python train.py --n_layer=15 --d_model=224 --n_head=7 --n_kv_head=7 --head_dim=32 --d_mlp=576 --vocab_size=4096 --activation="geglu" --norm="rmsnorm" --norm_place="peri" --norm_eps=1e-06 --positions="rope" --rope_base=10000.0 --rope_fraction=1.0 --qk_norm=false --attn_scale=0.177 --bias="none" --tie_embeddings=true --parallel_block=false --extras=["capped logits"] --init="normal" --init_std_qkv=0.033 --init_std_o=0.00602 --init_std_up=0.033 --init_std_down=0.00375 --optimizer="laprop" --lr=0.0016 --beta1=0.95 --beta2=0.99 --weight_decay=0.2 --lr_head=0.0137 --grad_clip=1.0 --warmup_steps=487 --schedule="cos" --final_lr_fraction=0.0 --batch_tokens=131072 --seq_len=1024 --doc_mask=true --train_tokens=663400000 --steps=5062 --dataset="wikipedia_en"
MLP neurons of a small language model. Each row is named by its layer, matrix (down: output weights) and neuron, and shows model dimensions 64-127. Each number is 50 + 15 x the weight over its row's rms, rounded and kept within 0 to 99. A neuron's up and down rows have the sign that makes its largest values positive.
After each neuron's rows, "fires before" lists the tokens most often just after its 100 highest values on Wikipedia text that the model never trained on.

L7.down180:60 61 31 54 62 47 34 32 64 49 54 66 42 49 68 69 56 57 52 39 53 74 40 62 52 73 68 34 57 92 47 31 45 28 49 18 33 65 67 19 36 64 49 32 32 48 91 36 40 34 40 22 62 58 46 38 47 46 40 36 13 51 45 53
fires before: "\n", "\n\n", ", "

L5.down87:66 82 33 41 62 38 20 61 59 30 67 71 32 48 48 59 58 44 70 64 52 79 57 50 62 45 46 28 44 58 42 49 32 70 50 70 34 69 37 56 59 44 33 71 61 31 40 46 65 41 56 57 65 32 40 09 45 19 35 71 44 50 31 46
fires before: "| ", "|", "al "

L11.down461:22 49 42 76 65 44 47 29 58 29 59 39 39 60 61 62 59 38 42 38 38 47 40 77 39 68 63 69 66 36 46 43 49 63 33 43 55 42 61 38 79 53 75 38 38 82 56 64 66 51 77 69 69 49 43 50 58 49 58 64 39 52 32 74
fires before: "| ", ": ", ")", ") ", "–", "- "

L10.down72:62 54 56 48 58 60 48 54 31 57 63 41 68 69 35 70 54 60 44 53 60 37 43 70 59 52 42 60 72 58 69 57 43 64 58 47 47 56 78 47 46 82 61 43 59 34 86 65 36 58 41 47 48 70 40 39 65 64 43 44 57 63 55 41
fires before: "\n", "not ", "; ", "be "

L11.down115:30 41 41 56 43 52 43 34 59 48 57 68 48 60 48 56 52 56 24 50 55 82 36 44 49 59 63 49 57 72 58 44 51 54 80 63 37 53 63 39 41 30 68 45 58 36 25 58 37 36 71 52 53 43 38 63 54 67 44 72 58 35 48 24
fires before: ".", "the ", ") "

L3.down532:48 47 37 50 70 49 57 59 32 70 58 49 34 42 75 38 45 50 46 23 72 38 46 32 53 57 50 43 26 22 40 43 82 40 55 97 63 50 61 32 43 49 62 48 62 18 52 37 56 56 67 50 24 57 51 44 38 37 23 59 24 38 28 26
fires before: "\n", "\n\n"

L6.down324:28 21 65 72 61 23 56 53 64 51 54 44 48 20 48 42 50 52 35 41 36 58 38 61 70 24 65 66 58 38 56 54 61 69 76 30 56 79 50 57 68 44 57 69 67 33 55 69 35 37 84 60 55 42 64 42 38 43 51 55 56 50 55 54
fires before: "| ", "|"

L9.down10:37 38 68 45 47 76 35 36 37 28 70 37 35 57 54 52 07 84 52 68 53 53 45 48 65 61 60 70 43 48 66 72 39 82 67 62 20 54 55 41 63 53 41 41 37 68 39 43 11 39 49 24 58 34 48 66 66 73 54 35 58 56 17 55
fires before: ".", ") ", "3"

L12.down88:44 68 59 30 42 44 18 54 61 27 35 66 55 39 31 41 25 57 28 70 44 43 60 64 72 54 46 37 74 49 36 56 46 59 40 29 80 51 42 56 39 33 40 47 42 66 22 49 28 52 48 56 40 32 33 50 50 35 27 67 76 77 45 33
fires before: "\n", "\n\n"

L5.down285:43 52 52 52 45 64 31 56 55 50 33 68 37 63 53 56 54 46 72 52 55 57 46 47 67 53 56 53 52 43 48 29 64 55 71 36 51 35 37 38 43 30 51 78 33 83 59 53 84 35 31 43 45 27 51 34 52 46 25 53 64 62 54 44
fires before: ".", "% ", ") ", "/"

L9.down99:47 50 44 48 15 60 63 60 25 53 42 49 66 51 47 50 35 35 71 62 47 58 26 46 69 36 46 68 24 37 03 41 33 23 49 44 57 36 59 82 39 31 33 57 57 16 50 78 45 50 34 51 69 68 49 25 56 20 54 52 28 67 33 65
fires before: "| ", ". ", "ag"

L6.down347:78 45 26 54 58 40 25 59 43 42 76 32 24 53 55 56 52 53 54 57 48 68 65 33 44 43 47 50 38 79 36 56 53 24 24 68 53 36 47 31 48 40 70 34 53 44 48 50 28 74 31 51 34 31 28 71 78 59 35 34 39 69 50 46
fires before: "math", "t", "the ", "g", "h", "fr"

L11.down282:54 51 44 49 57 67 35 52 46 04 38 34 53 47 55 67 72 40 48 82 30 44 62 35 58 40 42 71 41 57 42 74 48 38 56 63 56 61 74 31 45 59 67 43 57 39 39 28 44 42 44 30 39 55 40 40 46 30 25 48 78 31 34 30
fires before: ", ", ") ", ")", ". ", "."

L12.down31:46 42 53 66 44 50 48 51 44 50 62 42 47 32 49 46 45 55 34 70 46 50 42 56 48 42 25 52 77 47 76 53 40 60 34 66 34 44 68 49 66 35 72 34 57 51 55 45 42 41 48 48 45 73 59 49 78 45 47 38 63 63 37 80
fires before: ") ", ", ", ". ", "."

L3.down320:38 55 40 38 58 72 34 43 44 33 36 40 69 50 66 49 68 35 60 43 48 67 60 45 67 51 43 49 50 36 48 33 31 35 45 18 53 44 43 63 40 26 64 70 17 60 54 52 28 78 52 60 18 75 25 71 65 33 49 10 60 56 60 43
fires before: "2", "1", "4", "1 ", "3", "2 "

L11.down469:40 53 62 51 74 32 53 64 60 40 57 22 47 26 21 55 59 73 56 30 48 48 37 50 57 37 61 35 53 58 51 56 44 71 34 49 46 68 60 45 52 73 26 59 55 36 38 40 44 57 65 50 46 26 74 37 44 60 41 57 62 51 68 68
fires before: "as ", "- ", "– ", "| "

L5.down211:71 59 64 59 65 49 43 25 37 36 60 51 45 48 41 33 51 44 46 64 43 60 69 37 45 65 50 42 49 74 25 69 30 36 60 47 57 53 65 73 63 59 59 45 67 12 72 45 53 50 43 54 61 35 47 53 52 80 32 26 56 53 71 66
fires before: "by ", "the ", "to ", "in ", "on "

L10.down93:77 53 41 68 26 54 60 23 47 38 42 55 43 64 75 58 60 41 43 33 71 52 31 46 43 35 48 29 30 44 50 44 45 72 30 31 54 54 49 77 63 46 38 63 48 54 33 30 82 62 58 40 49 62 41 63 30 60 64 45 47 64 39 49
fires before: "the ", "a ", "his "

L7.down468:68 54 38 63 68 49 40 52 76 54 58 43 57 50 39 40 46 47 41 62 40 21 47 56 56 69 67 54 51 47 34 26 36 51 47 57 21 65 71 36 62 56 39 21 54 35 78 39 03 59 49 56 42 25 55 67 69 63 65 59 37 33 47 56
fires before: "\n", "\n\n", "against "

L9.down302:34 50 68 44 43 49 29 55 68 58 37 34 38 53 68 70 56 58 76 39 64 36 71 59 26 19 34 44 58 64 33 57 30 71 47 21 44 70 55 38 75 57 39 63 30 63 34 73 69 17 57 49 15 53 37 56 59 22 50 64 45 34 24 41
fires before: "\n", "\n\n", "6 ", "22 "

L10.down117:43 67 54 43 50 50 50 66 64 47 67 09 70 41 76 58 55 55 37 28 02 41 60 40 87 65 56 49 32 42 49 43 44 60 49 48 26 36 36 67 44 55 60 54 46 59 62 58 38 71 44 39 44 66 54 45 59 29 38 39 63 85 36 35
fires before: "0", "1", "1 ", "0 ", "2 "

L7.down347:33 55 75 64 68 38 24 45 64 42 64 35 52 35 51 49 73 46 60 33 66 33 54 39 59 65 38 75 46 37 69 36 34 56 47 35 59 60 60 59 52 72 38 63 39 57 50 66 42 53 58 54 68 38 57 73 58 54 34 57 70 50 29 57
fires before: ", ", ". ", ".", "\n", ": "

L12.down0:51 58 41 36 63 37 55 30 41 44 58 36 37 54 30 47 39 33 47 41 46 59 58 79 49 49 39 62 14 58 59 70 39 57 50 29 24 47 49 39 50 35 46 19 58 49 52 40 49 56 32 62 45 68 58 34 57 37 58 49 70 26 45 66
fires before: "\n", ".", ": ", "et", "ani "

L6.down396:63 59 61 60 52 47 37 83 73 19 71 53 38 32 44 48 42 73 32 44 62 38 53 37 57 44 61 73 18 54 37 58 46 42 53 27 57 71 79 59 76 40 57 62 60 45 41 59 55 31 39 48 65 42 49 26 53 79 58 51 40 54 47 68
fires before: "\n", "\n\n", "er "

L12.down64:69 52 60 30 62 54 52 60 64 52 38 61 68 46 46 55 54 59 41 51 55 63 52 43 53 44 55 31 55 39 68 50 41 60 59 52 64 49 22 38 46 32 51 34 36 53 52 60 53 33 55 54 57 72 44 46 27 44 31 51 64 59 61 48
fires before: ", ", "\n", "\n\n", ". ", ".", "'"

L7.down122:68 21 79 51 57 41 49 49 64 67 29 63 28 68 54 64 54 62 53 59 52 75 61 49 55 48 50 40 52 56 50 42 52 49 17 50 41 52 32 72 63 42 79 52 45 48 46 43 34 41 64 44 48 46 42 81 26 41 60 37 33 58 45 67
fires before: "| ", "(", "km", "g "

L7.down166:74 27 44 65 34 28 59 35 47 41 71 76 28 61 25 51 55 45 62 69 62 58 90 64 39 62 38 38 48 45 71 54 49 34 33 62 52 45 64 51 73 37 47 63 41 25 51 41 26 55 48 45 49 37 41 39 37 64 54 45 45 33 53 86
fires before: "the ", "a ", "his "

L11.down416:43 37 58 32 53 68 53 64 67 62 53 32 39 59 75 66 43 32 61 38 31 56 36 50 71 63 66 43 56 22 49 47 59 41 38 37 41 39 36 45 49 29 44 36 20 35 40 60 34 42 65 66 33 61 31 58 62 65 50 58 54 61 38 29
fires before: "\n", "0", "|", "4 ", "2 ", "1"

L5.down169:71 49 53 48 60 32 80 52 71 41 40 64 47 49 54 86 39 37 72 38 52 63 53 30 30 27 49 33 67 69 55 21 51 63 43 42 55 56 85 41 73 41 49 23 58 32 51 36 62 38 60 62 45 43 22 48 51 63 39 48 40 40 41 34
fires before: ".", "}", "} ", "S", "D", ","

L7.down351:53 40 47 40 44 44 51 38 51 30 27 74 65 48 63 38 57 29 65 64 64 67 47 51 65 58 53 60 50 28 37 42 34 62 71 47 48 73 52 52 42 53 43 52 60 54 46 65 50 34 20 82 34 44 77 16 79 48 62 12 76 40 66 63
fires before: ", ", ". ", "| ", ": ", "\n\n"

L7.down97:53 55 67 69 54 55 49 38 55 67 69 36 79 68 18 26 51 43 59 45 38 41 38 66 63 64 30 59 45 74 48 57 67 33 39 83 44 31 21 49 43 47 66 41 41 51 40 36 47 46 70 43 26 59 49 58 42 43 34 49 40 67 51 47
fires before: ".", ",", "–", ":", "k"

L6.down439:09 77 58 66 40 66 45 76 43 60 88 62 55 39 57 40 55 49 52 56 65 46 70 48 75 59 29 61 47 66 71 54 21 61 70 58 39 36 56 57 60 26 77 51 16 16 35 51 62 34 46 54 35 38 46 59 44 35 58 55 58 27 47 72
fires before: ", ", "th ", "°", "-", "4", ","

L10.down540:53 44 88 42 51 43 36 58 35 44 57 36 40 66 45 50 71 53 61 26 26 63 49 38 32 35 45 40 38 35 67 41 27 45 67 47 50 54 45 67 62 34 33 78 53 50 45 61 56 26 50 49 58 42 69 51 44 54 39 62 37 41 48 61
fires before: "| "

L11.down102:58 45 30 57 54 43 55 60 51 60 65 27 42 59 37 51 54 34 30 63 48 28 49 24 58 39 31 56 42 30 67 43 43 40 44 16 42 55 86 49 61 60 34 63 45 43 38 63 32 47 48 25 59 67 46 62 63 45 58 49 83 50 19 51
fires before: "\n", ", ", "(", ". ", "=="

L5.down522:51 32 44 48 78 36 43 50 65 43 52 61 47 56 42 38 69 67 46 71 03 71 47 49 38 45 34 62 75 64 57 46 33 37 54 42 84 72 40 40 73 70 39 52 51 74 46 63 33 77 33 43 49 53 40 39 21 51 61 28 50 54 52 64
fires before: ", ", ". ", "; ", "% ", ".", "'"

L12.down469:67 54 65 31 43 29 32 51 54 25 44 68 52 33 57 42 51 47 47 60 33 48 47 63 46 15 61 31 54 41 53 62 41 31 42 16 69 57 60 61 30 26 48 41 62 48 40 49 39 59 43 76 68 52 28 48 63 52 40 54 53 50 51 19
fires before: ",", ".", "0 ", "% "

L7.down462:20 29 45 38 35 31 27 68 21 60 51 52 71 37 46 58 74 44 41 73 30 34 37 28 48 57 46 81 26 52 53 68 32 40 55 54 36 45 49 56 37 25 46 45 48 48 63 42 37 62 32 43 70 50 65 69 54 42 86 58 40 41 44 53
fires before: "| ", "|", "ft"

L9.down276:36 67 78 53 49 49 41 39 67 68 29 33 49 61 73 47 73 49 39 68 66 55 68 45 43 46 50 70 42 77 33 46 24 64 38 42 37 22 47 70 51 53 31 41 63 58 51 44 34 67 39 39 48 46 21 51 39 79 69 70 43 58 59 38
fires before: "the "

L10.down86:29 44 60 30 36 32 95 60 42 57 43 54 66 24 79 66 88 67 20 64 48 21 57 78 51 54 61 33 68 48 54 41 62 38 50 47 40 39 63 66 46 48 52 48 49 27 47 42 57 54 31 73 45 42 28 60 79 49 35 87 65 07 52 52
fires before: "–", ":", "th ", ".", ") ", ","

L11.down173:69 51 47 69 61 40 26 25 59 18 50 40 65 55 53 46 26 65 26 56 50 55 57 38 61 41 49 47 37 53 20 28 64 70 07 47 46 70 32 82 69 61 46 43 80 63 38 64 48 55 33 62 27 63 80 37 37 49 54 39 49 61 39 52
fires before: "as ", "by ", "in ", "to ", "at ", "on "

L7.down27:51 37 44 40 73 61 45 62 66 32 28 83 57 61 76 52 58 44 52 54 32 39 63 44 66 51 48 65 48 42 51 53 49 47 60 40 35 49 76 45 59 68 64 32 22 60 48 58 60 36 43 41 73 62 59 39 34 28 62 47 36 29 47 49
fires before: "\n\n", "\n"

L9.down3:52 40 40 70 60 39 46 26 44 32 25 79 57 57 51 39 47 41 36 71 59 20 39 60 40 26 40 45 22 62 34 61 39 41 57 49 53 39 45 61 48 68 42 55 50 72 25 27 65 53 85 71 53 56 40 67 40 66 43 45 49 48 30 54
fires before: "| ", ",", ".", "|", "; "

L9.down418:39 32 44 48 66 58 42 72 58 65 59 57 28 50 41 58 56 70 51 67 75 37 47 57 29 58 47 56 62 84 21 32 30 67 37 61 48 35 32 29 63 39 39 47 53 69 39 26 62 73 67 43 50 39 48 54 72 42 25 55 43 70 60 40
fires before: ", ", "-", ": ", ". ", ".", ")"

L6.down389:69 50 41 57 72 69 57 46 36 37 29 73 59 37 59 54 59 37 28 48 59 33 44 83 51 51 56 62 80 23 54 55 27 57 50 56 51 89 62 48 98 61 27 69 33 32 52 49 21 39 38 70 49 33 56 56 52 47 64 71 61 66 78 75
fires before: ", ", ". ", ".", "ation ", "\n"

L9.down520:67 35 58 27 36 32 53 50 50 48 34 78 33 23 60 64 56 48 56 27 52 49 56 65 64 61 62 77 60 67 57 52 45 28 61 45 44 50 33 59 77 58 54 26 61 52 36 32 50 73 35 47 42 50 67 24 72 66 75 74 55 60 20 37
fires before: ".", "°", "; ", "0", ","

L5.down62:46 54 25 48 55 50 66 67 59 57 34 65 58 37 39 64 27 60 57 47 54 39 66 29 57 15 52 28 56 38 63 48 84 55 35 51 41 45 51 36 43 59 66 71 36 54 68 50 51 15 66 35 42 69 44 51 59 54 50 31 62 44 39 26
fires before: "\n", "\n\n", " "

L3.down387:76 22 46 40 77 69 49 32 53 56 74 88 50 55 41 35 33 81 65 75 62 58 47 32 53 36 69 45 18 64 33 60 51 62 48 59 44 41 30 50 73 51 66 50 36 78 60 40 42 49 25 54 56 51 34 47 38 30 28 38 35 29 28 52
fires before: "| ", "ati", "|"

L11.down198:39 25 55 48 62 58 51 54 39 36 29 63 40 59 45 25 43 28 32 39 75 45 36 70 63 72 61 33 32 59 49 62 17 40 42 24 54 34 51 75 14 72 56 42 33 71 69 45 37 16 36 52 47 58 35 45 59 65 58 57 22 40 29 35
fires before: "; ", ", ", "F", ","

L11.down297:32 69 54 64 30 46 29 24 57 62 55 41 37 90 46 53 69 30 41 46 73 16 25 48 49 44 61 50 51 41 58 41 57 61 37 66 52 49 44 55 75 69 69 38 27 32 57 55 43 58 27 75 65 68 63 54 49 56 42 46 54 60 57 47
fires before: "–", "; ", "th ", ".", "'"

L5.down420:56 37 54 38 45 27 51 51 46 53 32 55 69 56 51 41 67 34 37 48 54 53 63 55 16 88 46 40 70 81 30 53 47 49 36 47 40 47 59 34 27 28 61 38 61 48 39 45 22 35 42 74 45 73 48 44 42 53 54 39 37 45 41 58
fires before: ".", ",", "ach ", "ial ", "on"

L7.down541:51 37 49 46 60 48 69 60 39 46 43 63 72 30 54 57 36 68 43 81 59 67 28 47 80 63 48 67 63 47 54 60 45 68 63 49 81 66 70 58 46 45 67 51 36 52 35 47 39 72 38 43 51 55 59 23 52 50 52 30 70 33 42 68
fires before: "| ", "|"

L12.down514:59 65 35 50 33 40 41 67 54 63 58 43 49 40 54 43 61 13 19 32 58 85 45 56 73 76 45 38 69 59 57 14 76 52 51 79 25 63 69 51 21 40 41 52 67 41 52 41 64 58 54 50 51 55 41 61 34 46 64 53 48 52 32 38
fires before: ".", ". ", ", ", ") ", "%"

L3.down47:72 32 70 42 55 66 54 48 30 63 17 45 53 18 76 44 46 44 48 38 52 58 41 70 66 50 58 43 67 52 56 70 43 42 57 49 21 41 25 67 39 29 35 54 47 61 68 61 44 88 53 49 62 54 65 28 36 31 32 39 58 53 39 35
fires before: ") ", "% ", "(", "anti", "} "

L10.down200:41 60 71 26 55 19 17 61 46 54 44 49 74 55 62 57 40 32 35 47 45 32 59 46 25 66 34 41 39 52 76 43 51 38 56 51 44 60 58 17 37 65 58 61 41 40 44 30 27 56 27 77 42 22 60 64 63 21 34 52 51 43 45 45
fires before: ") ", "; ", "er", ":", "x", "×"

L5.down453:37 45 32 68 38 14 45 57 56 49 36 60 53 67 42 72 47 31 38 33 45 47 44 28 47 52 19 16 66 61 47 80 62 78 41 41 56 58 49 39 66 37 52 46 35 61 67 37 53 62 35 72 67 46 48 36 43 62 52 26 44 49 71 34
fires before: "| ", "|", "−"

L7.down382:65 26 40 50 28 41 55 50 26 67 43 64 49 84 46 71 32 44 48 47 66 64 58 39 50 43 43 52 44 33 74 74 41 64 53 50 90 48 52 61 55 40 64 61 22 35 26 41 47 50 43 43 31 36 77 62 54 49 27 27 42 71 60 64
fires before: "| ", "|", "P"

L10.down440:34 62 53 63 62 24 85 46 56 55 84 60 61 62 52 55 53 57 26 64 36 37 58 50 68 37 66 66 40 50 71 46 53 32 45 38 43 51 56 44 49 23 44 47 38 35 29 43 52 40 35 50 60 71 46 58 53 39 39 44 36 59 63 40
fires before: "0 ", "0", "1 ", "8 ", "2 ", "9 "

L10.down435:32 73 44 57 27 52 59 46 56 68 63 29 50 38 56 36 53 46 56 43 67 53 58 18 53 95 39 46 44 40 50 49 76 58 45 55 51 33 47 65 52 70 61 43 61 51 64 36 62 36 52 53 75 47 68 76 80 66 19 28 36 56 50 63
fires before: "201", "202", "200", "198", "199", "ation "

L7.down428:44 36 74 79 66 44 52 27 31 60 27 34 41 39 57 77 64 51 52 72 52 72 46 40 55 34 59 32 70 48 66 65 28 67 62 37 56 47 50 48 51 86 39 38 41 48 40 78 58 40 41 58 74 44 52 34 63 72 47 48 40 39 49 35
fires before: "| ", "(", "and ", "– ", "with "

L11.down542:42 60 32 51 73 74 23 39 50 53 47 53 51 37 31 34 43 82 62 49 39 65 51 32 53 31 20 39 35 68 45 52 65 60 65 38 44 33 55 61 54 37 38 43 68 60 70 51 62 64 50 69 68 29 44 43 47 42 70 46 55 51 67 53
fires before: "| ", ": ", "|", "\""

L6.down408:58 67 70 64 37 38 62 67 49 56 40 82 36 46 52 38 49 57 65 01 46 54 44 44 31 34 46 40 65 74 53 65 48 68 33 68 40 59 62 42 58 46 32 74 70 76 50 48 61 34 60 75 46 47 18 23 31 50 53 82 58 62 41 40
fires before: ", ", ")", "–", ") ", "), ", ")."

L3.down226:57 43 64 63 51 17 58 38 39 45 46 62 72 68 43 44 56 68 54 36 52 56 47 52 84 44 60 50 14 60 24 56 75 44 29 44 51 57 30 51 30 39 63 33 46 52 26 62 43 63 36 19 32 66 32 48 76 57 58 48 56 41 60 61
fires before: "| ", "|"

L7.down538:15 56 52 80 38 85 51 62 48 38 26 43 46 38 47 50 49 46 66 36 77 60 41 26 35 48 50 53 55 60 57 48 38 47 61 51 57 38 65 68 48 45 66 56 28 50 58 29 73 32 27 65 27 48 22 32 55 41 76 94 35 63 26 44
fires before: ", ", ")", "), ", ") ", "–", ". "

L9.down12:54 26 45 64 61 65 52 64 66 37 30 50 54 62 53 46 64 58 62 47 73 68 02 65 74 31 84 44 40 43 63 46 42 57 61 67 43 57 50 45 51 58 58 37 49 42 53 32 69 66 48 80 67 54 58 55 68 75 66 41 68 64 49 66
fires before: "|", "| "

L11.down540:46 74 52 59 86 50 51 50 59 65 64 53 62 71 53 27 35 62 62 40 70 45 49 39 64 64 38 30 64 73 33 32 58 38 57 62 35 48 38 47 52 38 35 43 68 20 38 18 36 55 71 41 24 57 51 55 49 75 45 64 59 59 45 51
fires before: "1", "0", "2", "1 ", "ip", "2 "

L11.down227:40 65 58 52 54 63 56 44 53 33 58 32 54 65 54 57 51 71 41 39 48 52 47 45 47 53 55 38 81 45 50 54 36 85 46 55 49 66 39 62 49 69 48 36 36 64 56 59 39 56 69 37 41 46 37 37 48 55 40 69 39 90 24 54
fires before: "of ", "in ", "on ", "and ", "at "

L7.down277:26 65 65 00 51 70 59 33 73 52 36 59 71 48 53 76 46 59 58 40 45 48 53 44 67 65 63 70 32 61 54 51 54 62 47 38 39 54 40 58 38 68 39 62 57 77 47 32 21 57 63 58 53 38 39 26 49 36 49 69 33 53 56 57
fires before: "in ", "on ", "at ", "a ", "as "

L11.down187:38 26 65 51 54 50 64 12 50 41 40 42 48 44 57 20 37 85 60 54 28 65 60 52 58 64 51 64 34 77 54 59 39 50 46 24 23 51 28 56 62 46 40 44 58 39 68 72 46 68 47 33 59 57 41 57 38 64 33 70 41 68 42 53
fires before: "| ", "(", "P", "ft"

L3.down494:33 55 68 44 75 78 58 01 43 42 42 57 55 53 42 42 40 44 67 57 37 66 58 49 39 36 21 68 82 54 58 39 29 33 56 34 52 26 58 70 24 39 35 68 32 30 59 53 52 47 55 44 70 46 29 48 52 44 57 30 67 50 55 31
fires before: "- ", "| "

L10.down239:57 62 60 58 61 32 13 53 32 52 38 56 62 49 40 39 40 41 72 54 31 58 45 56 30 78 72 54 45 68 39 51 57 36 54 39 43 66 47 27 21 75 52 55 39 29 59 27 61 86 60 54 69 69 67 64 88 44 57 56 25 50 42 63
fires before: ".", "°", "/", "″", "; "

L7.down418:42 42 66 45 46 39 22 31 51 71 38 50 46 51 37 94 50 31 46 53 39 47 14 50 57 34 49 60 78 44 50 55 42 36 49 28 29 37 53 76 54 88 63 79 61 36 20 71 65 60 51 29 37 28 79 62 57 52 39 54 51 56 68 58
fires before: "0", "1", "2 ", "1 ", "0 "

L12.down479:42 40 46 56 50 29 47 48 43 59 59 55 49 50 74 41 60 55 46 67 57 52 16 55 49 35 18 70 47 60 62 57 45 45 30 38 38 54 67 39 62 61 70 59 71 40 83 59 35 27 38 55 22 53 72 48 31 38 52 49 78 65 72 72
fires before: "1 ", "0 ", "2 ", "4 ", "5 "

L10.down548:62 42 50 64 36 78 52 55 60 25 77 45 45 35 47 45 53 70 50 41 58 68 42 56 59 59 51 74 32 65 51 66 50 58 64 32 41 60 68 17 27 62 60 61 87 58 66 54 75 42 53 44 80 54 67 61 50 37 44 51 77 36 67 43
fires before: "|", "4 ", "0 ", "2 ", "7 "

L10.down328:64 38 70 52 62 39 44 58 50 25 65 51 27 55 67 47 35 58 42 77 68 37 43 58 70 37 38 69 45 68 42 24 33 58 68 41 57 57 66 71 64 62 43 27 60 43 57 58 42 69 41 64 53 52 75 55 67 55 46 43 43 43 70 28
fires before: "\n", "\n\n"

L7.down114:46 48 47 30 38 41 72 41 53 51 54 20 41 35 31 61 75 50 69 42 56 47 00 55 46 40 51 52 48 45 69 22 42 67 70 42 26 53 39 60 30 58 54 38 55 31 66 60 63 49 41 67 46 40 42 56 63 48 54 28 54 68 59 35
fires before: ", ", "th ", ",", "0 ", "; ", "."

L6.down268:64 46 48 48 88 48 52 53 45 37 80 60 41 41 63 45 95 41 70 74 53 63 50 31 51 70 41 26 47 71 76 54 39 41 54 81 48 22 53 50 42 56 59 28 42 40 44 89 78 56 62 41 46 50 36 43 29 61 60 34 29 81 31 50
fires before: ", ", ". ", ".", ") ", ": ", "\n"

L5.down137:37 39 41 64 38 42 73 46 49 41 34 44 27 56 55 47 37 68 44 64 34 52 63 76 45 56 65 15 50 60 50 39 52 41 48 71 46 43 49 61 63 82 62 49 30 36 50 52 50 15 30 21 45 60 28 64 68 49 37 46 79 54 42 32
fires before: ".", ") ", "–", ",", "20", "3"

L11.down110:26 52 55 67 53 64 35 29 48 57 28 61 30 31 60 13 65 46 40 39 44 50 28 81 42 43 77 25 63 27 52 33 27 55 48 64 38 54 58 37 32 54 38 41 45 60 56 42 65 48 62 66 37 40 61 32 54 57 49 33 38 47 60 55
fires before: " ", "\n", "–", "\n\n", "| "

L3.down559:73 30 53 62 72 65 21 53 26 57 10 24 23 58 76 45 61 63 64 77 78 61 44 52 64 49 45 66 44 35 46 58 29 40 44 50 50 60 28 18 22 58 53 38 50 68 21 75 11 40 53 54 40 34 53 26 36 31 38 65 59 73 26 41
fires before: ".", "were ", "; ", ") "

L7.down321:50 48 72 41 62 47 54 37 60 58 54 60 58 47 36 49 56 57 85 47 35 57 59 66 54 59 53 56 78 56 35 66 52 51 89 41 64 34 50 60 33 66 29 31 40 30 37 72 63 59 60 38 49 77 47 46 55 56 54 30 44 48 51 60
fires before: "°", "W", ".", "S", "/", "1"